Weights of a small transformer language model.
Size: 20 layers, width 320.
Architecture: LayerNorm before each block, untied embeddings.
Training: 432M tokens, 6597 steps.
MLP neurons of a small language model. Each row is named by its layer, matrix (up: input weights) and neuron, and shows model dimensions 64-191. Each number is 50 + 10 x the weight over its row's rms, rounded and kept within 0 to 99.
After each neuron's rows, "fires on" lists the tokens most often at its 100 highest values on Wikipedia text that the model never trained on. A number after a token or word is its count.

L8.up741:50 55 56 54 53 55 51 47 51 51 57 40 69 30 61 41 42 63 49 48 34 46 40 56 58 44 54 69 49 55 37 27 49 39 32 67 39 43 38 47 50 55 78 59 68 47 59 33 59 50 64 55 42 54 53 56 54 63 54 52 62 54 45 38 45 37 54 56 41 43 53 67 61 60 68 61 65 62 57 57 67 64 48 51 43 57 55 44 44 55 27 48 81 61 67 30 34 57 38 56 49 46 51 42 38 42 38 43 50 59 39 56 29 47 57 60 73 40 46 49 49 43 44 54 55 50 34 49
fires on: " (" 38, " and" 24, " or" 16, " to" 8

L7.up266:22 54 60 52 38 46 54 35 68 46 54 48 47 47 54 58 60 42 50 41 43 54 47 53 43 49 49 52 49 64 52 59 74 56 44 63 59 59 40 55 55 66 47 70 41 39 58 61 40 58 42 68 55 47 45 37 57 48 49 45 39 61 47 51 44 27 25 46 47 28 66 50 29 51 59 41 53 40 53 58 37 50 35 40 56 44 48 66 65 69 58 51 50 53 63 51 54 26 47 71 56 34 38 41 63 51 52 62 54 27 57 56 42 49 58 37 52 47 52 32 48 54 37 62 51 41 45 59
fires on: "'s" 27, " of" 18, "'" 6

L8.up1181:61 53 44 50 37 51 53 42 58 48 47 52 31 47 35 49 57 72 61 59 49 70 48 42 60 60 36 64 58 43 48 38 51 57 40 39 49 42 40 54 51 42 38 38 47 54 59 53 48 45 45 68 52 74 42 49 45 39 60 35 53 48 47 47 57 58 49 32 50 41 48 61 32 77 60 61 40 44 49 43 61 52 48 35 43 46 42 52 39 50 50 36 53 58 31 56 30 44 40 37 57 54 30 90 53 64 51 39 53 42 53 48 53 46 57 64 45 42 64 35 45 70 63 56 65 50 45 48
fires on: "==" 42, " ==" 21, "===" 17, " ===" 7, "\n" 4

L7.up1054:57 54 43 51 41 67 54 61 62 33 53 55 37 63 51 41 53 40 39 82 39 40 49 37 69 66 53 68 54 41 61 36 46 54 50 33 41 62 51 47 42 64 60 47 58 51 63 65 60 50 42 47 54 57 56 58 35 53 44 45 29 39 54 43 55 51 63 62 53 58 53 59 42 53 41 62 61 44 43 56 72 39 57 63 42 45 43 58 57 67 49 68 54 45 54 34 44 45 56 45 63 57 54 47 59 40 55 55 68 36 67 46 52 59 35 58 49 58 42 48 45 57 54 69 46 46 56 45
fires on: " of" 26, " from" 24, " total" 9, "ung" 5, "ab" 4, "ar" 4

L16.up1143:24 43 39 57 56 60 57 61 49 46 43 58 59 27 55 52 57 34 36 51 52 58 39 50 48 45 47 59 73 42 51 48 48 48 47 53 48 53 49 51 33 50 52 42 56 59 37 34 50 30 50 47 64 53 57 54 42 43 64 66 66 40 55 53 53 63 49 60 58 61 59 56 46 57 53 33 61 53 48 56 45 46 46 49 39 44 45 51 44 63 59 51 54 44 62 57 45 52 69 42 80 42 57 41 46 51 27 35 55 34 51 49 51 50 61 46 38 38 54 61 58 48 47 56 42 45 59 51
fires on: " |" 30, "===" 8, " a" 8, " Best" 6, "==" 6

L9.up1134:50 44 27 55 51 70 50 40 48 51 43 53 70 57 45 37 67 41 48 65 46 62 41 55 39 62 42 44 56 56 42 67 54 49 52 50 40 45 51 52 70 51 57 55 59 56 54 47 51 49 51 42 52 53 45 37 42 50 67 53 51 43 35 41 59 48 43 50 61 34 46 56 49 69 59 43 49 41 41 63 55 48 37 62 38 65 57 65 43 40 40 51 54 45 53 36 49 36 25 47 50 44 48 49 42 53 64 53 49 31 53 34 69 48 47 39 47 53 42 55 62 44 54 65 65 48 50 56
fires on: "," 55, ";" 7, " &" 7, " and" 7

L9.up816:40 44 53 40 43 53 60 57 54 76 47 55 67 38 51 59 46 50 67 41 45 61 48 50 31 54 63 41 50 29 66 54 40 49 42 60 46 40 46 47 29 40 63 43 51 41 47 30 39 58 65 49 59 44 47 36 46 42 32 65 27 42 45 49 54 57 52 48 45 63 48 46 37 57 48 43 32 37 55 44 29 50 54 60 66 52 59 64 53 54 55 54 49 56 50 52 80 50 46 44 53 53 74 45 60 47 56 51 39 58 47 36 63 54 72 51 55 49 49 62 45 44 28 45 60 53 54 49
fires on: "," 39, " by" 22, "–" 14, " of" 4

L6.up527:50 46 51 60 53 45 62 48 57 42 53 55 56 57 44 52 62 53 49 74 56 56 43 55 49 61 54 38 47 57 40 48 45 43 39 43 52 41 47 38 51 57 54 58 70 42 40 48 57 55 40 40 49 52 28 40 52 52 69 28 46 46 50 48 52 71 47 58 57 56 42 64 50 62 48 21 58 47 59 40 55 56 48 60 53 85 45 41 65 52 48 43 57 37 55 36 33 73 60 55 38 59 49 34 50 55 53 65 56 39 47 42 53 33 47 51 57 45 33 45 55 40 49 66 52 44 48 50
fires on: "," 46, " or" 14, "/" 10, "}," 6, " and" 5

L2.up441:43 38 57 54 33 55 42 48 30 62 52 65 46 35 34 57 42 52 40 48 53 63 25 50 52 25 64 50 63 50 58 55 57 48 74 43 49 32 57 33 58 49 47 47 53 50 40 51 48 50 57 53 40 45 49 54 64 54 42 62 66 49 46 48 50 47 62 46 53 43 72 42 53 63 54 37 60 67 69 59 51 48 52 46 64 50 42 39 54 64 33 45 48 60 56 29 42 24 53 50 44 53 34 38 58 51 64 55 69 37 46 48 60 47 55 62 49 39 61 53 31 58 49 59 54 45 52 50
fires on: " ==" 53, " July" 4, "ild" 4, " ===" 4, "che" 4

L9.up600:45 58 66 60 33 69 61 31 57 46 54 40 59 54 60 40 39 44 60 55 61 56 50 52 69 37 54 54 58 40 38 47 46 38 51 66 51 34 53 54 45 44 45 57 54 52 46 65 42 57 51 58 46 59 64 55 36 63 58 53 55 58 50 49 70 53 60 62 52 59 26 67 56 53 37 57 67 57 66 46 46 55 33 55 46 31 45 34 40 26 42 47 43 49 54 48 47 63 46 50 50 55 53 41 35 61 52 50 46 50 28 55 43 49 39 55 55 35 45 55 44 43 50 52 45 74 44 32
fires on: " de" 19, " or" 19, " and" 16, "," 9, ";" 5, " y" 4

L7.up473:51 50 35 41 57 55 59 51 39 34 39 47 67 37 53 34 56 56 32 54 59 60 38 42 58 68 45 57 46 40 68 51 47 44 55 50 51 58 60 63 41 59 47 39 52 48 63 50 35 62 53 67 58 42 54 64 46 39 52 41 62 46 43 51 61 48 53 56 49 68 43 52 59 49 45 51 45 72 36 43 59 58 29 50 52 62 65 37 43 53 73 44 47 50 52 44 41 52 48 20 59 51 50 74 44 67 40 53 44 57 73 64 45 51 53 58 29 73 49 24 62 36 52 49 60 39 41 54
fires on: " I" 26, "el" 20, ":" 8, "g" 7, "I" 6, " 2019" 4

L16.up1034:51 56 43 55 62 59 54 51 42 40 51 64 55 41 49 41 61 27 42 57 65 57 47 46 46 54 50 56 29 42 47 51 55 57 60 43 48 50 30 45 61 58 54 39 49 42 60 57 51 46 37 51 46 64 27 60 47 49 44 52 33 40 33 62 56 47 64 42 54 55 54 61 36 65 55 41 64 40 45 43 42 51 46 56 37 42 46 37 37 54 48 34 60 63 47 57 48 56 56 46 51 55 55 53 40 47 37 40 57 55 48 35 47 56 70 57 49 47 51 48 52 41 59 48 52 48 54 50
fires on: " (" 26, "-" 12, " +" 10, "+" 6, " −" 5, " (−" 5

L8.up290:17 61 43 52 30 50 49 68 49 41 23 43 38 54 72 58 38 55 52 48 40 44 42 47 58 27 49 56 62 52 76 52 56 52 47 46 55 49 61 65 66 24 54 38 52 41 66 48 50 50 55 64 48 56 52 44 60 40 61 55 59 48 43 40 57 51 34 52 54 37 48 57 51 42 69 59 52 49 74 43 48 45 56 65 47 34 70 52 52 45 58 51 71 46 51 33 58 45 51 64 45 58 46 59 44 54 49 53 55 45 63 54 46 41 51 53 52 40 55 33 52 54 44 38 31 57 40 50
fires on: " A" 43, " F" 8, " P" 6, "p" 4, "ast" 4, " Two" 4

L6.up827:30 56 64 38 38 56 45 39 67 37 63 47 26 51 62 54 44 45 41 72 37 46 42 40 56 58 37 57 47 47 66 39 42 64 32 50 46 38 63 51 58 62 55 39 40 51 66 69 69 45 57 33 54 59 37 63 55 57 43 54 38 56 48 46 50 56 45 67 31 43 34 61 67 63 42 38 40 48 49 55 56 46 66 56 45 39 42 31 66 41 39 61 47 57 58 52 46 44 45 59 65 44 60 73 45 48 63 53 46 21 45 54 39 37 38 41 39 44 37 47 46 55 49 62 41 44 55 49
fires on: " of" 43, " on" 19, " about" 7, " from" 4

L7.up21:70 58 59 54 40 42 52 46 41 28 49 44 40 50 42 49 57 50 32 51 59 45 29 63 58 78 59 67 39 46 43 47 27 53 40 46 41 56 18 58 55 68 55 41 44 57 65 64 50 47 47 37 44 56 60 48 50 45 63 63 39 51 45 32 43 31 57 43 48 54 58 38 45 40 60 27 59 63 39 68 61 72 42 60 50 42 38 60 54 45 48 61 47 47 48 45 52 42 36 60 55 55 43 49 59 44 56 56 67 43 56 46 40 41 49 50 32 51 41 45 45 73 54 63 52 69 42 41
fires on: " of" 33, " all" 13, " from" 8, " both" 7, "inn" 4

L6.up854:48 54 60 54 38 52 49 64 67 29 50 51 34 51 72 45 58 36 60 63 49 71 43 53 47 40 44 46 35 38 42 69 68 50 32 51 37 41 35 47 41 48 80 42 42 61 52 21 39 49 50 37 26 32 38 50 55 47 47 67 40 60 50 58 32 58 54 51 50 29 46 49 43 59 67 37 48 59 49 61 60 67 38 40 48 46 43 42 37 36 52 68 47 41 65 56 51 40 53 43 57 47 48 46 58 41 46 44 51 53 38 34 28 51 63 55 41 40 56 58 67 45 33 56 49 54 57 27
fires on: " in" 44, " at" 5, " corner" 4, " instead" 4

L9.up253:44 34 40 67 41 43 51 41 49 27 52 37 68 41 45 32 50 58 43 78 50 59 29 54 54 42 49 45 33 45 45 43 69 61 41 58 55 48 62 41 43 30 58 55 67 49 53 46 61 40 62 56 43 59 66 45 53 54 51 46 46 42 56 55 41 39 55 62 61 35 51 62 67 56 63 47 49 49 36 48 57 33 63 46 47 32 49 48 56 47 56 46 57 40 57 46 36 58 36 61 42 37 52 40 49 46 51 77 51 36 29 63 71 52 67 35 64 46 64 38 57 50 62 69 58 52 59 47
fires on: " of" 18, "-" 18, "," 13, " and" 10, " by" 6, " in" 4

L2.up245:62 35 37 61 51 43 57 53 40 46 54 63 54 58 50 45 53 52 52 45 41 45 49 60 32 70 38 53 46 47 51 54 51 59 54 23 42 57 53 52 39 70 50 51 53 43 33 48 58 68 51 56 35 56 56 70 51 58 54 58 38 61 58 29 48 44 46 41 63 55 65 53 72 55 50 69 48 38 62 29 54 34 48 54 64 66 46 39 60 68 49 59 51 48 62 62 46 39 67 57 60 58 48 53 45 33 45 44 47 69 64 44 50 52 49 61 30 69 43 52 36 51 48 74 32 49 44 50
fires on: " However" 19, " announced" 12, " operations" 10, " however" 9, " details" 6, " captured" 4

L16.up382:49 61 47 64 45 46 48 52 42 34 47 67 42 45 70 46 46 35 42 45 44 29 50 38 51 57 58 45 48 28 47 51 49 63 66 51 45 59 49 65 59 37 51 52 58 30 54 63 44 67 56 44 56 55 40 53 45 48 56 41 51 42 24 68 49 59 49 61 65 53 52 49 46 52 50 62 49 56 59 62 63 56 56 54 50 57 67 44 54 51 53 59 46 46 63 48 60 57 64 43 47 38 49 64 58 40 48 47 46 42 47 66 25 34 71 42 52 48 54 43 67 37 64 44 54 41 41 58
fires on: " No" 30, " U" 12, "I" 10, " I" 7, " A" 6, " a" 6

L16.up859:55 64 46 35 67 53 44 45 47 34 34 29 58 48 46 29 50 37 27 39 70 43 49 35 66 60 47 60 42 42 64 58 44 50 57 60 66 53 57 44 61 44 69 46 46 50 52 49 39 56 51 42 47 63 44 29 52 61 39 42 45 43 39 69 56 57 51 46 42 68 49 64 59 63 52 54 51 43 68 47 67 69 58 59 48 42 30 54 40 44 58 52 54 60 53 52 63 46 55 32 49 58 52 50 51 53 46 31 69 33 47 60 31 56 42 63 43 56 26 56 62 61 53 43 39 54 39 60
fires on: " |" 28, " +" 20, " −" 15, " the" 8, "." 6, " $" 4

L2.up844:75 65 49 50 43 44 47 58 64 49 47 66 49 74 37 46 42 63 52 49 37 49 49 45 50 53 33 63 56 62 51 60 61 64 22 58 76 46 56 54 28 36 51 41 34 57 40 54 52 41 47 75 54 61 49 39 53 65 45 58 48 44 57 54 35 37 31 43 36 35 52 70 61 61 47 46 51 29 48 50 36 44 37 37 44 42 44 44 46 44 44 57 47 59 60 63 67 31 49 40 45 55 52 58 49 61 44 48 52 36 62 43 41 43 55 40 37 47 46 40 49 56 65 59 62 47 64 64
fires on: "==" 63, "===" 26, " ==" 6, " ===" 4

L6.up1049:54 56 41 53 44 13 64 37 63 48 51 51 69 40 39 46 53 74 52 55 52 59 34 37 51 38 45 39 36 66 35 49 50 49 36 46 53 43 59 62 50 43 75 51 67 48 53 38 55 45 44 46 48 59 70 41 52 50 42 72 46 75 66 54 54 55 57 58 43 48 25 41 42 67 55 42 36 66 46 55 49 55 46 49 36 45 52 45 39 58 51 40 65 56 52 29 56 61 53 42 46 54 55 37 47 57 53 57 68 62 37 48 39 72 50 36 69 64 53 76 41 50 55 56 47 63 45 60
fires on: " and" 41, "," 41, " or" 10